python train.py --n_layer=8 --d_model=640 --n_head=5 --n_kv_head=5 --head_dim=128 --d_mlp=2560 --vocab_size=32768 --activation="tanh_gelu" --norm="layernorm" --norm_place="pre" --norm_eps=1e-06 --positions="learned+rope" --rope_base=10000.0 --rope_fraction=0.5 --qk_norm=false --attn_scale=0.0884 --bias="none" --tie_embeddings=false --parallel_block=true --init="uniform" --init_std_qkv=0.0222 --init_std_o=0.0222 --init_std_up=0.0222 --init_std_down=0.0111 --optimizer="muon" --lr=0.00782 --lr_mult_qkv=0.4 --lr_mult_o=2.0 --beta1=0.95 --lr_head=0.00502 --grad_clip=1.0 --warmup_steps=200 --schedule="cos" --final_lr_fraction=0.03 --batch_tokens=131072 --seq_len=1024 --doc_mask=true --z_loss=0.0001 --train_tokens=1360000000 --steps=10376 --dataset="wikipedia_en"
MLP neurons of a small language model. Each row is named by its layer, matrix (up: input weights) and neuron, and shows model dimensions 224-415. Each number is 500 + 40 x the weight over its row's rms, rounded and kept within 0 to 999. Numbers have three digits each.
After each neuron's rows, "fires on" lists the tokens most often at its 100 highest values on Wikipedia text that the model never trained on. A number after a token or word is its count.

L5.up1242:499544570501523495442461442499588482452476473478459540596471461443500482509469456449454569498490472469518543479502441548564519388487486441495491493596537535557477515536461564501487542432477500520510462439514505402485489513468527424533565492458451455485454533472534488483504534551493436500505526441523495450484493538488514414504518487536448480532474501492527449494482464452483458444549526495559476518497467436478501479567507535456463465497504426433490491495501446487512551545480551546526545624534559410519537526470497520582502403528519406475523547496457480451529469544473526481
fires on: "." 70, "," 6, "-" 4

L5.up1200:496465430463442502494490499445641497470518571426490407530503496530574575493520521528472554521488489450471509512495494519478585497484494584506457489457531503514483465436512527440495530477531478482482528517490545473509579493477517557429515513560450543554531472518556470459510446492481427501460500471522516501481499510481513537459508488559503459598449517474512541476485522568474512554417466467568450567512447508520525452488512501525487567471491481548487508609498504484502469531478535506463534510484506475487468553449464541467464538480478484565537521487539456504438541512474469511
fires on: "." 38, "," 21, "'s" 6

L5.up2239:562487532528504515534555576445505420543540494517424458433455529529453503575506554515501428489515494533442563540521504495492497399472550495487468545546466542458535543558457476435453526433565540543480493552484508494535478531474507518581618473457509394493493544478479596493469514449599428468558530460509468541561476542497479572444525531494568536452481527569548505484520498450543475486416496524498529532476504540547536477428482551497428435472502463536433498423507483494433509539490506428490522522474483499547501530477470484558448460458560486463522501501590532527477470497560527492
fires on: "\n" 29, "ville" 14, " Gee" 14, ";" 5, " ;" 4, " |" 4

L5.up2526:490521510479465545522460564408473474488477464583497419490495435514571510480491464534495581462496524454524475465477530495563503462504554541479464451436457456498537544549494515531486491463483509491512555459466518566479501470512419492478476512437484421495413534481508490534558485481506508578487506579540514472462471450510436472505519463476471434474489533415551501496522525514435528398518443469554564533464511473503496471450455555482500441420477494465519503470527487519427464499558482509458481457435443468483563447467433489503492471524507536492504461478535499499506486455451498466
fires on: " in" 19, " of" 17, " and" 10, "," 8, " for" 4

L5.up1976:504520486478474505427480471523484422534497484468410486557436442529494480466573513529504568547558524484498472483510471507483467486468462466501476490534576441507576476582520509487554530533510555477474467408463468443463421439488480462492520467477471490504524484515525482499527518487474482486470437478576546508479579574441549459569503506469544496473515447462443483480468599400493569499564519436491510516475568521500503493532445569553510489499535469433511569502467464475559514536487518395476537490541424533549534534435545487573503524517515457535507530461545520442429472562508428491
fires on: " K" 23, "-" 15, ":" 11, " T" 8, " |" 7

L5.up260:493462478461637507508449567481475511533507522452485438521437504500550439480414550498470463516517460557543564509498455527488458415545475460550488568532522460506489535504504532554510480506558530492454536536426500460535563514524552547511532476509478453558502553515485536596517489467478502495621441455468501494536482512494480521511529463496491512499416526424591506451509506387529382458464527596472501515547519491558495437525511390470488513463457429509479506444511439531510519558587504479536566528499415463517420582503512507490503438483536477515520511559614508521564492482567447486
fires on: "\n" 26, "-" 23, " an" 6, "|" 5, " Museum" 4, "." 4

L5.up1119:443505545520450484472514527505584438507534482526457490510487507481580517501562544514465528472533440507508538508496517462560472513577464531498492491508470543438498531478534455519484500509501515474478479462452613507527480453543540505534513522481602466499550490533449464475464567533444480540505517576501529429502548554507544519535438509488479450467509494523448500468418469408459496464530463464484520475451478514504538511440497531542563524528503567486481509619490453441484520469458527448515451508494529499455529538487528515424489485558512530433586541449475529433452439513426485437
fires on: "," 49, ")," 12, "born" 6, " a" 5, " married" 5

L5.up2289:481434477531536445462468507489498471394523451506463537517489390455539509440531475492482528535477510511486505489531547462542468481437485525518517542526596550586486554534423534455520484469477439464506489479463519468498528538451557511515507501527481489547434430497611483470499454537511482501513531481499495511477533489510523456518469492468590465498526526459503506461511539484542428466499583508461496473483484537546477549455432524478521511465541575449533508496418512516521536497540456454521525480447507460497496461516521480475493436591518506493500388482505470607474529545527496504
fires on: " In" 24, " in" 20, "In" 14, "-" 9, " non" 7

L5.up142:521587457483550500500550490397479459494516508482439508552512498470528546527513498529533489433490500584498516494547535533517519500488501529551501521521527593555533572449510528496485545498594509416470442507507490404467513506517547504456483490523451517532503481498534540454497530509473533525537482498529480511465523484552419475457523531522508517475464494495495536514510461553497527453456530446467525447542498407552489570617507457533540524474495541461450518575504521459439531456464485479483474584501497495485468498505532490479444465498553463558470507420529478492490507385471533517
fires on: " in" 42, "|" 8

L5.up875:468524521483486550503479520569576557542487541541477490516540479514588559462524515481554486502518565488429501491518533438513475536515518574504538572505569523533549513548446480475555479521528485585514528515498504482459473532542524527482480475507454510516434522494579467556563525439445467479459445485530565454472455516488520488518467497469472503524468447520525435484453509478488490510604523549556483461445544492516464441448506535468507470479409485479500524437491480519464478507465580465521478515529529467506476492502546534540437523512451490489502552526503508510506529488504528423
fires on: " of" 27, " A" 9, " B" 6, " from" 6, " by" 5, "\n" 4

L5.up1276:473504577490451511529458495520420586465457488493489471477424543481455474498496511523475481489540487462596501510535549434521447557517520504458479536484578462474479404414470542494588497490458472482467543581464447531630521505496527518472546510461529454504504511511495484466478491447469426465526477558544520482519502489500579545515373500428537475448495464486573491492456490536462528460514569513453440506522571486537541538446482501540426450490509592511499507483514495517489493539478482473532538542475485487581512518540450533512522505503507468523537538547532537493407501457557444461
fires on: " |" 63, " (" 6, " -" 4

L5.up2106:481440561498468553514521550470505490548425512545488580515517473500392485444535522488460482432476487450453554555511496451451582524563540519530474501520531571488485487546467514523476578551533501475464528534472513483467433454534577567519537539497586360529507499518351563477584468519491524542531488529388395444521513482500478472535487499496494480432488497525501494501487479551532476511579531485487501517527477515485490441489447517526476564486506435371454489543578553432482507540557547470559541510452558534529540598461485471538477518492519434468482458503477512493456533453422483447
fires on: "\n" 46, " the" 7, " Flash" 4

L5.up842:462415576485528436576538553490470491520519535523484481514509540533509483428522499455470443460511499556595534510436445452448499442542451578536570553463435480496501501514456477539527426480512474475513527550458351513486508510509469463491497490481570522610469492504548490515549427486495561501473563568531477464462500532514443504463546476539471457481573474563440426481431553513522445492386455482488479528462564466466494417461521471546503465498448546425496510473437556461532513544536496579569493475513513483518508509441449541479494516486449520534472521554581483495515466541510487565
fires on: " and" 32, " which" 15, "," 9, " then" 4, " also" 4

L5.up1828:441484564474537533504536469450537471491429488468523492515483543537453439438482539496532502558507519428477539578481536551490405503368423500490447436504551473499542448516515539474524520476455480472473518443439466573521510499463478530442507456455491485390526529524508497471589505433522497473507450476506465534548525598481487505436476472416511428501549455523502488525501497553463507522573550485485507460526529494501511446536445505521532475512485512474425477435479550530522524534416491420420543595528568434490473481498470504511547480466554458563499486521499492484499477513525430555
fires on: " |" 35, ":" 7, " of" 5, "|" 5, " †" 4

L5.up1401:499414486479510560525446534484530471446465468455467431523526545484471515490546435519560500432447465537498476489485471530451469481557508512527528530540474472541481459514532489493563465522505505539520553531455503535504522442500501472509491484536463504442485554526498497538481550487446475517470475533491526499479541500575474520492468523494516465534528527486514468419527506481459431531463522557508459446472468475492516521539441505426463500564474525566487526547483417448562541504494507502510530509466557500565463411501474509514441423502498547481490531434557534522568520450518478455
fires on: " and" 46, " or" 4

L5.up416:499535546494540509496530546440470506459491558514541534515481530618494553565510477502521522471487520575449561489525549462484468449505529493543426481502508554512509501566435546509500426511466541424548463491599545501514524505552519505491419512526492451461489520367495470507488535457456533524424498488514530441456606507511475521504548477471533489502486441512548538507499453534492520486572533472566560513507497451463502471505538495475416484486510531442536455527543460472459516452536474452526390561513416523485463430575458505439471520508478413440483476507505556539499528513479545532
fires on: " |" 42, " was" 11, ";" 9, " has" 4, " to" 4

L5.up1726:506475546499465456551450523483525387508522475497505444527423481522536473546537495518476556531507518485517552511507509470536540525554443616498476487484409501489571487537505530526471476412439428500497480477500442487538487548467516502491532511516541538545512465495457508479511496511421534436476489516484528591508548474542422526488461463448553521469502450539517469496483486430571439421416566504522468476536416510525469507475512476486504491436441469439463472483500455495561540523468548561514500437479482497489533515495496557457456406492485489555527530495493539532534503568467467467
fires on: " and" 15, " There" 11, " there" 8, " what" 6, "There" 5, " der" 5

L5.up1496:505528566561490491455537528536506457548468506552514587478487510491537452486586493528442508569420526539435479524551494491461439479474477527431422508449529517524509518477499474507498510440522440482545514564495446499530499516454455550520567473493510462498521517495544522493481455510448497477434509472454545434443546512522452566515522498465476482541512564510439488494480481465552515526547479564505465474550452473554483473505530496431511522477517499497453540452498455492523515460532529458527456581527491526541498493490458497495542412449451475476504466547488471473535453510527526536
fires on: " the" 24, " in" 20, " at" 12

L5.up343:489446503538520454488489481512518446499520521520482542472489431540467424538493567515553495504514511476452548481499443525564468451490538524574508469527476543428545512508473507508433461469487455478477462510468568501463527475398545485502469492508527446485455535497524495533534557511543479522402447518392537528549506545512476539444446521490528436398556488494429437510500509479504497531414496444536485488511550513486529430506501481484525466429463437585475480518494457466529498512512599523517539454496507509495547446426515459414527517429584507491466477498511524519480481469490488510
fires on: " to" 26, " not" 15, " can" 10, " |" 5, " and" 4, " could" 4

L5.up391:491466510513522488522498527567508457473505528563499437505489521470459540444514568524518494545428539505498443507528574488486487508553466563500468487531500479528502509618504510480468427530504468417471458551409415460543560564582488536533462456540500562433477533545412499469525450482475534465479490542594509477506433488547587556453473552450451450540488416448520492562499467591418485471518456528548569519448360463515499571476558516528465444514519551541598564471406501486524603516561501512494491561511523440515507450478494543547552459502499541503482515524468400477526495465482507550
fires on: " many" 12, " 2" 12, " 3" 9, " 30" 9, "000" 7, " 10" 4

L5.up2068:511473553521529534438497540519483443468429485489451495489461503521535437469586408515554610553490492496489528506475431494456479523439522506536459489533478504510515583485536585517395473445519511547402489476502512517510407489573523528498507465544669482445495516475447520444509477501450558497475476531454417451524548485484534537574531456469517484489538472467422501498483504439508483444515516468445530537472481550563507516463478480503568464457498480453535505462511533501527511569441529505466435517494533465526484511580512516459513473478460445493481504493456457477468497480475484535
fires on: "," 45, "00" 8, "." 8

L5.up354:447549566504419462469522467456500523491488483476565449487475502529477540491484545528531499535468551432501539461457523520524472513536489429529497402468536504465533424493463588428495538494488462540495483544487536512492481541410474474445534436471497484477510497535542503539513431487486569465519455454471486410497590445443520551514517493521490419504545571474495468465488471490488527508478449473458582496564509498524603473484536472502513414508554519462470412467508451484487460503462442547498394519526469490556525539548472510505539437508534461474505465401472526575480557489480515433
fires on: " to" 28, " of" 10, " in" 7, " and" 5, " is" 4, " J" 4

L5.up690:614509433450464489503588551573480493456526454441506491538501498446463559510462512500561511529466493564493461547485564496494500504457511515522489464498513435469513539546486554513424491504484501504546516462444503550504512464484627539542394458509490495491520473507462531480447463454529567496472556526588509496529573469532509441470457495449439492490488525476588489441540537463509527509518445535515515499459473554583428535553503521458439536439496514493545496525538546477480559455500503541465518442476463442514510524535474524573472473469442524522498502465535532581541510587485577524
fires on: " |" 33, " the" 17, "\n " 11, ")." 8, "," 5

L5.up2084:529465460498456501612504493514496542483450459530536493535472538488562538487485580546482555510507512493433468491493479584479548506516515468504522459483472634540476439579483439501464509412456438528509502444540516503478531460481493496550456533454503510519495522455471458489446479496577543432466586506495537590509520466538528489462479583511501487532577448452522434503486583478573579463504458498458451505525478479501456524454538470527542481457522578538503479444509521508514503425407535486480474532497483581544537479525549529482438507479504469479518507481476523472491432544540532503
fires on: " |" 38, " José" 11, " J" 6, " G" 5, " ARG" 5

L5.up1689:519563494535461481532533505582513533488575540514452429455521499508480479472509443437569467565476524453527528519429518523456467516462520531502511605545524488519448557535536489576469485438425552481463513468508478563527481527445548591499469540467505548519544423466515492435500475462456471507522500524529421503490500505442514561493504511538533510453545471571470491466510490534520483495477508471562456506489442505541535505465622466543539527449519534486519496523523482490516412525494558447494480502489604457517517448486483502433474510503504500469575608480507486569501475535548536521
fires on: "." 53, " |" 12, "==" 10, " (" 9

L5.up2276:486585539457543483504534502467503449443516419528486497510452494511553506508504443527515445487490487492548474573494575483511463471491522467505498572562569492565481509540462526471527481470490518518472504490475538467439465493493543498501490436535481564475494453475483402427513501449435556466469540491568454368458513503476531378571417540553596526468507468551513488477500560519469465560568482480592516590546479523493502496514398475545512507541458470531444476477546486418498436433480543538520532556427535526527485572539463590480460523478522492489537505521494515476460537560455558537
fires on: " |" 64, " −" 12, " (" 8, "." 4

L5.up128:505529497534496439535533520556504499475500421492439493495457494457451513523511541536608433515401496513566480415496455548408505449503442575486468483547485482499424475467577508534531530586417524459513539490488514558480554480520505425489493447557441544474482541505486473535454482444518557492463517438526540527474570602514479470496406527440443532417487558526526522464513442509451449456494468498425517536479541576479484552527521455549537433495530547448517503531489530519445502496480466447522517512411550511478497503470514525530504561532510477528517485462486537491572493515531527562
fires on: " |" 35, "–" 10, " in" 7, "|" 7, " the" 6, "." 4

L5.up101:497458465507469448517454518518538559528493463461530497437439547489502494480508574520423572489489467491563486440472491450471577502496506570503481480506485521425524532494523482514504612483475477457530492560473408482558424525513497388506512445446555482493506570480508522524476430505530502463477528481549506506402490531482508506520492468491481521443432498509527451504557520514507481473519480564512500540514513487523544445489507405476511472378532508507542519514533544496522512432466477484515451451497480468485541500403518511518446498500507533486499480494511502474474515455462524529
fires on: "," 64, " and" 19

L5.up1609:513484522582429497521526499488518509565501404474451524521463573474522480525415421497588524461541481568498569503518485432503513548542460526534491510496488495548513540543503463521510525485512536486453568427456408495489495535537543462517523511511520565547505554542532510577492485428428502524502526476481527469490472501465520464516468470457516461460476461502563487493551500452489511526484507528533460474511511461494515453477490492526494446509576594465485553522496472488514577562505444531404519493545569557502485548514461559513510557515531507513577496511498581456476553553519516547
fires on: "," 24, ")" 15, " which" 7, "." 4, ")," 4, " and" 4

L5.up2216:532498500504486453540519406546560499376522480453470559562524469519417535440462553479528461514504466505481483572464395500483540424508450524500523510484541450565470511551483462493520492485553610438531480454521525584490565531513473573484459459521524428503486529465499507519464510527515462525599491473523470578493452464436493498521503561494524536551504462469490417526507490503523499478477536471435476459489464430485494463469519504480476546513554626547504456447510464528487564509525462520503558535556465473490437504524540528445466532566406438505487494547488490528453485479558514488
fires on: " the" 23, "L" 10, "-" 9, " their" 7, " its" 6, " it" 4

L5.up1734:488519559532477547445473492529476548467473429408490574464444375529480454522451424526525515485528440530468486399511443478490531482558448536511460495488481476504560500421476486521531535519528567507478478524478498513460594560492543459516505488491480504487453530522514475552429528538496499506497534454475479497455481534463502490502457477457458483513462484479581433501520555467509487479529523448460507553533471533509494439479434517473488532445476446479395463535502483398494506476445471479466514481516461529502489548546544539465515483546482476430598539450426479437511476513542524501
fires on: " is" 24, " as" 19, " one" 7, " was" 6, " were" 6

L5.up134:487489532480449451534588510403499521495523466508497505490485480506443509524520499494412502518535534508526553497522527418466491518547547460525499467515478558475545472513533457533480527469574545486485467504537447470452517442520560477503551554527544446480476509475512480459537490468496500474451564523517531513446539450479522504461448532458497477478487417467467489502494507563460464551572492568479523509502513457500431474479508469487525487597463492483394505516469429474490461525568532475545412498475551506467485505534424480546460479516491421451547400502580571532500441560472459538
fires on: " the" 29, " first" 9, ";" 8, " in" 6, ":" 4

L5.up568:503483509417484531571483503524517478506419501488584549525477527505442480493555513452501514468535427519524506406487575450484442532493416529441485518452482514476495490483524504486458493488494470472504492471463469449424518508552451486499515520459558509544483514508507516487575485454488474508519555545489430544485538449497560547493479523492405560502486460548463518496511557434460495515479436456450457456470483507489542485488478487533459517537481566460553511431370459486493484499496463517528602504521461465517450517494538527579504531553512528495486481487500514435422481489530535524
fires on: "," 29, " which" 21, " that" 13, " \\" 4

L5.up958:486439477545528497461497516465510558506477498555550513508504533482522454479443512512537465520530480511502453517491594510439499455458504488420502489484470514569549518585511498409522529514474479545452492453481488541440465511531502513507520509482550504486513461505514519509534479486416505533479489521521541483494554470460495454577533526543543523511482542432439503523533458502512520453517549578561495415493554528512537433459568518460512467461533422516454407496458448460474517510555464479532487473558525510552489493528503503524496467469516463463509530605480471437447539506516467519
fires on: " of" 32, " in" 22, "\n" 6, " Science" 5, " for" 4

L5.up294:502520505595508478507565614509554466446513494454459531476540490507474505475483485486537404514507449486558538430513493524519461537480476629543506493546576471570551522490525490481523585470551444473419464457533511497425532441523481460545527524528552502482519493464578471553492528483419505463561451492543562467496530562561515544541536447475440519483545449432484474382577573477496463557501492541518500498473492556482525489521536507519477427498457537536475505550533458523528469427484428490463447505522506492570480578449425533527480422432490463533587514523534529471586485505536504513
fires on: " and" 38, " but" 7, " /" 7

L5.up827:556509498586449542489529538425526540516461460430526548441526527476539473565450483479503539464506448499524463473481483537532490532567497562500431489541550502516545516429498526495532529530437526508456504476455565510535487520570514455459525490526561515542480520490443482498508502485482584508535539440496501466451478555493483396515543552514529573581520467486478458447496519438513444392570561488498522415452496481511550490479492505501506444571544420493476510518368518554536457495481532474509559532517516467470561515464531607524570524392483509471510490451478408442530481594486485476
fires on: " a" 47, "\n" 10, " some" 4

L5.up1941:503494471568476512468565520513453540543516504445463508567458496496469535515480461496515647479539482537539473513447497537586514486432500480566544498509580465463425434472578532509557569479485495467477485464460519495540515494460476519547494499529504469569558440504488491498469529525522518516483403543452512515509482477474530452486558455545466467519440434485564518485455420548458536484482458468451488488447492509520509464517494463454477445513418503437506478468520454449529520550510575515460475546522527521478525525565453510546480465593572579522534548525501546477500547530493494431
fires on: "," 72, " |" 6, "." 5, "|" 4

L5.up488:449540472508546566511446508535476528517506534514493524492476492467533515521554482528459549482404402500444504534504478520471513458479410519547524515546503470502481397508414523546499498461504517511379465466494449463531462461497507529492610474569512500518536463534565464483527498519414444493520543475462451496451511569529453577486509565502548524494564449477487463491518487525491506425479475382492509547463449474537451471495455549491508512501459429543518539530509527450482417492545495537552456494493532425497475495519566516523510524536466482582489517502472463527466513541495471485
fires on: "." 25, "," 9, " non" 9, " one" 8, "in" 7, "year" 5

L5.up2104:496523542549506466538491491458432516481533464459550525501457521491444591504536558519551470548480511498449539479486493501495546470527488554487508509423519467509449493569484488491552519483533493466507461517491503495466524476450505554495546542442449462502535560470527469553554550572475563479571493458539501497533492479474491489480517513451512539524530539526461467542487504494492455482515471503554439562439460538467479517495462455490479540503533445499480513477516504484470526501492450414551518522481460599475574530441548505535530427422548516484499553419445458508456506537477481505
fires on: "," 43, " in" 17, " to" 13, " between" 6

L5.up715:503474524477447543478455612463530483511477550461474437469525518515482567498491428514455519486453510438462474524487493497504518452522503498499432457517517445490531559551527575542533479533556522474490523455460466561547454425426556555459503480509510535488593508432493499522535534407482510439544470554521519506492489495478495475510456539457575494498500455487468568539566486551589533533419476537484501443531464480513450496536569513541583449430546502513534524491566532455572515487581487493497528495468554436538460472556474503449492489510515510525529499532551474508434527490450480495
fires on: "." 29, "\n" 28, "==" 7, " " 6

L5.up1464:428479468492480490451489528562523538464478487519473474505466563496446528542454508499625574483521479495489459523540472538524465468549506431479465373492482534525526468522463521487595495518484463490493481554490527613495478538425504514490525553449530470506435454480495464498544536535477506525542616522587510452501490411477445497481520511461501542507541510499512540487476471529530562450456483473471473490486470466538501512500443548478532531447481505480483489510441426505528521541540447549448514448490454505540477536520536557491511428533458492536542470597498467528475529505469505521
fires on: " the" 77, "-" 6

L5.up2258:518515444437506465468476471469420522522534455483436533617501493541518493479504473478521555489436485493541581515561549433573483577448496528482500558532587489472510556487483479428475477547568526518476510521522538519502484450511534509477466521576492464569511559565482529524550523509507554490467545448495510405481410517462495518540534511474475519520413413427488527453457519533486470468534493498503541502486476516398561546501515464472483473441465509530462524518526460454495468483428549476545537453557470458548474446596486506469560474516522454440526481510434472480525484524569449518
fires on: " in" 29, "In" 20, " In" 15, " sl" 5, "born" 4, " since" 4

L5.up1389:559511510545540502589469510531536493449478577515522502550444553466508446490454537473456497470513527570505423470490533509517429518548468458584501512538533463516470536522508465522381539470486525476516404497557413491507534545518546519531497466594480467443559566477530523568521553446487489476457496470513490432529560472470451546431473511466492585508526465457483443471498519516528512467490469524417421500491542516510483441489517471510482530464482566550464488486515482538449481489544490526446524493488514519549459486463503456450483416567408488415603509514592463522539511506575526480
fires on: " to" 36, " in" 12, " was" 10

L5.up202:498532494487445475404524472506524560532465593482518496532476607487499565406506433521531583473502437468476532505474547560469462475524466512489485500457528482512486488541495471501520504500546482536481489489540431568537500565523612539485523470465567444437540489525554479556558459486487481564506498560466525484486506482538528492500522463475523479531484491462456496483528537465449462448464523490532515460492491489417542480442505491501513470453501524490565508519487489491444485525564487421498442564511490498586485467476391565528560501545464491447525402544562475465384470545446416546
fires on: " the" 38, "===" 9, " of" 9, " |" 7

L5.up174:484485443533511474510471511510481514462477512549483567552552438439524477498481470496410440503560506576460442419466453497454505455534488455570476524537512425605425481455480612436513527469597539451512471500530456606510524421512506435492532476500499437532514469540473479477466481502531465557457471567527442489547498521447552450461488534531461545538508542500537440447519519543554498504508513467532490478486537456486492537525500481445540483526489451488510502548571542457513470470524519495466514478470492479391507521484476469537515462516506460528451517465542542555526488529485537525
fires on: "," 26, " a" 16, " one" 8, " two" 6, " three" 4

L5.up125:530561487455525426462487512474504543518535539454435583531544478590500521496518509494456548455551545482500451449495467493539494493481573467522528510531491506492504502563540521434531515494529588608495495574508413451475550440556488486516533493408529497480497469510512465537493467492502565570539482488481537521503547519451520529534539468506497534481541456490522555480469482497516516454488476485495534531480576520483507404460478520444426538440476507467540552515545451507543480558491460450545546518430492456566589477538543484551493518590511507541549496563479478465543484475534451548
fires on: "," 18, " of" 16, " in" 13, ":" 5, "b" 4

L5.up419:499500474465538533534492531484505506495456440495467513513483427513523457464526558483511512548575556472564487553530510467492511513491458500499400529535503450499453425587540493479456500486475479463495523475510457519549444475524511494491471528425519474503545562442465468506524534504433505492462510528484599442483505485525478538511395517476529544462513464376458505460503486491449479485555474432513487453554478510442550451470504375437527512551523488512557538501490392462452491540450500479433517488526476464514498538469546509423457490501522512485525538495498547510427405492423505531
fires on: " her" 21, " his" 16, " and" 11, " His" 9, " Her" 8, " their" 8

L5.up2507:513508539489519524467471470484460458462517489562578437468426524440482418460558551426536522504453511446464473492500465569506493505449506458453552485499573511533403471505496478455419480517472557539429528482487537541474430443450542537549528567513555509477521492510499501470506499487489475562516537491474499483537513550492506440518440489494512465472566477520461457517496484486498523530516503546535604538483525473557497498580503584407537521499480478521486543439536519509586432500431508481522431539473591513483530461550480518525571485521454576443546434514481464488500460487452485535
fires on: "." 50, "," 17, "′" 16, " −" 7, "°" 7

L5.up970:524530493472463451495524506495510578507489480490494519529468500528458494516549543523524498464486545489510473428546466448492524504525493517514461487506513522576529538544483472554515494490551498479466499536506514537463586408536459479499526509501499423491504496512514534482517496517564515477463492504456464476428528481458545520513473397481498559470528459527498544480528525524547471598419513561432507511470495511480559439492437524489499575505478476456480471498517467452441470521459526457489495526482414491514528461565516503441542450576508505487517474536468533477532525538523461508
fires on: "born" 18, "–" 13, " in" 11, " since" 9, " from" 7

L5.up2131:587496489474481484535508516532477503513485479551578482476499544562580522502551509580569522522492442461493465495425489501505489486483533533491485519502426543504529496530502512520531503516524436493505492581441456489476503516549426500514506455561563503497546522462418572523545435496503477522453493464525514447548440548471493488475518495471513575521497446505481496565509492526493426545558483502487512489468509531475462578445476527462545468546426440543559491533546476396555520530542490521539557427537635424498519412467475527511497474469513487531494544501480437478481547437539509507
fires on: ")" 28, "." 20, " &" 4, "," 4, ".)" 4, "-" 4

L5.up17:393588471450529424365588510523513426534526615448502527564408486555542540465529434495434524541459549535492533482489487497518439457495518565447513554543493474438438589505500462502453533463487558497485476485501451422399474567477499495503461436593486524523535474451520543492488512547476516603541472562489499509488589434512534528465442536456499482555464397533531536473463459482519456537453501480555490520560600515482547517476484478527522456506459512465440501545503478462479490489507537469566431468464458586563484543446473528535498504518508453473504493459439546528531486548478446554
fires on: " in" 18, "|" 10, " B" 9, " from" 6, " received" 6, " by" 4

L5.up557:530548546544547602528527536446448504468500522524544469472422512545463472503471442496551536510465530413480557509572540508510526520503541478531507560457445502533531555480560499529555503533515484497493445491567490530503501559478477450532506532488436470540504490436514557477505498523455495508552508513559502470562474568491489526514532520484526589458564480445517584514538499573507527531515485459516469584508435469494500448495531530520468526476559486492411524456536520506538477463512483480456480626492481443544452503511489462533474475455457545470564464521494541488540409451532466529
fires on: "\n" 65, " E" 12

L5.up955:474502479513456443532507513448466505496477477499564524517485485460483581592492514514505463486456485526596498559493506548557496492520482497508512505501468489499554471570539548502530486429520453573482514525475423516527512504538422533580524567469456501474580481509495448513511469508427552507486497562444447509451464523492535445474504476542537567495561523544469513535438522517499536482496551486493526547507491546507472391513423517460547533508573463493474518443497535410518472480475521522551477497528454580535478543490489459518493499537376480478481513519570437505423434497497482541
fires on: " he" 23, " to" 13, " appointed" 10, " a" 5, " as" 5

L5.up892:489438478490508395458570516499477548485428410509465512574526473517533446492540483539445510406478512518524487437531449509501502608536499507465496474540517464441517570533489424486486474478542503550560543450438531442529552403499531508529511534435506531518429471500494534508535513447491537508512505552514472417533576508497510469502534536487572459451446546499517549425495523504472520494497553443451523553455517471499514421483505443562565486494531516487531555452462461490450454549457515492566544496447503537512466571527480498547491466505487560534511504567470495481530459567520495485
fires on: " In" 18, " in" 8, " at" 8, " to" 7, " as" 6, " Game" 5

L5.up1295:436536428470546524449560461538478389410478462489532522487520536505422533464507528519560487542505536454515492527459518470472496437493459522504453492503461479514590546412510500564534448498534526527479542471495491556577540524500494461588464540489532473476527505506530476505495486572522525544459475591481453589509509507503451491493487571510479516474560482506552532473554457500470486538475453461470459496472498467498445490501515476488508544537469435584545531500546444537432506537555443593544444510481512523518445615500493566404504493495504451480539592448527497477575455516492472544
fires on: " and" 36, " that" 17, " to" 14, " M" 4

L5.up46:497439478470448550492550534549464480478453455532505454511582532511539472542537578595459474524504511514526431481505570511460539546498479482485482491515547470495455524543519548495446573520504483499499614414438503528534523500527491472525426547574471564505535490488510506485462500551495458488478541466650528469474511500552499514564548519433488507498474490532461492474546534471489488501516452597562432535498555448530558469507449494533509498448485562492457490588515534507495510552448480570475566484416503509540502410544510542547524523469485467416510552523573475437423537503485418510
fires on: " |" 32, "==" 16, " /" 6, " ==" 5, " 1" 5

L5.up1322:506510465565460476463511536541427480457546563578434531600503401447528501445507445526513517483533523489545506539523580494496481535474471527545544488504556530535503510452485504495472500523439584503530487511530469440457546521575521486508549460521540475469504489474519512520514497455505521505473539506536462461467516544544518496514461502509515475565482519482510458499495563493550468503498564489553526544545489465534495527463525530499447497412491434425549527423477448417467545516526451595467527502564494463500529545491451463500513371530502371515584487540542499515511495494487490516
fires on: " |" 25, " −" 9, " W" 8, " than" 5, " over" 5

L5.up1090:420496524504501517531527538497469477508462513516475461514445436527520533512451506521490503480505510467584521508447533585491481490483577542517445488470532482536474445447544504434508467496468542493510615593533516503506487511516469513474476499510570574443388474486489474477551433477493442520519460524460396502514511541510549542556515520504482501468578562455489499527491529493506501476457539513519480502517510531492463544453552482523484553533559472449462435506524456556410472534498574457500488473464468532516452520533587516439508500575461454503517540521525532458564484553478524523
fires on: "-" 24, " Al" 23, " al" 20, "Al" 6, " |" 5

L5.up14:513537516436490453547527479510532480473468488502484448590515537524448480454541484497501510510449496493472531444465506491461508481488499542523557466461441513541519490482523542519504534503438488504478463496469514511472518489504492525475515476419493448586571483430545424514477506471506506478502445518499487503486524484447534448543540504454500582459419484514521504451460435468446571523472540533500460483476520446533520457482510512488513464434478465453500587529502509494528602488503550542526541483521555478441527514501567470417485546474457542499527500479537508427449483522461492581
fires on: "," 47, " and" 13, ")" 8, " |" 7, " -" 4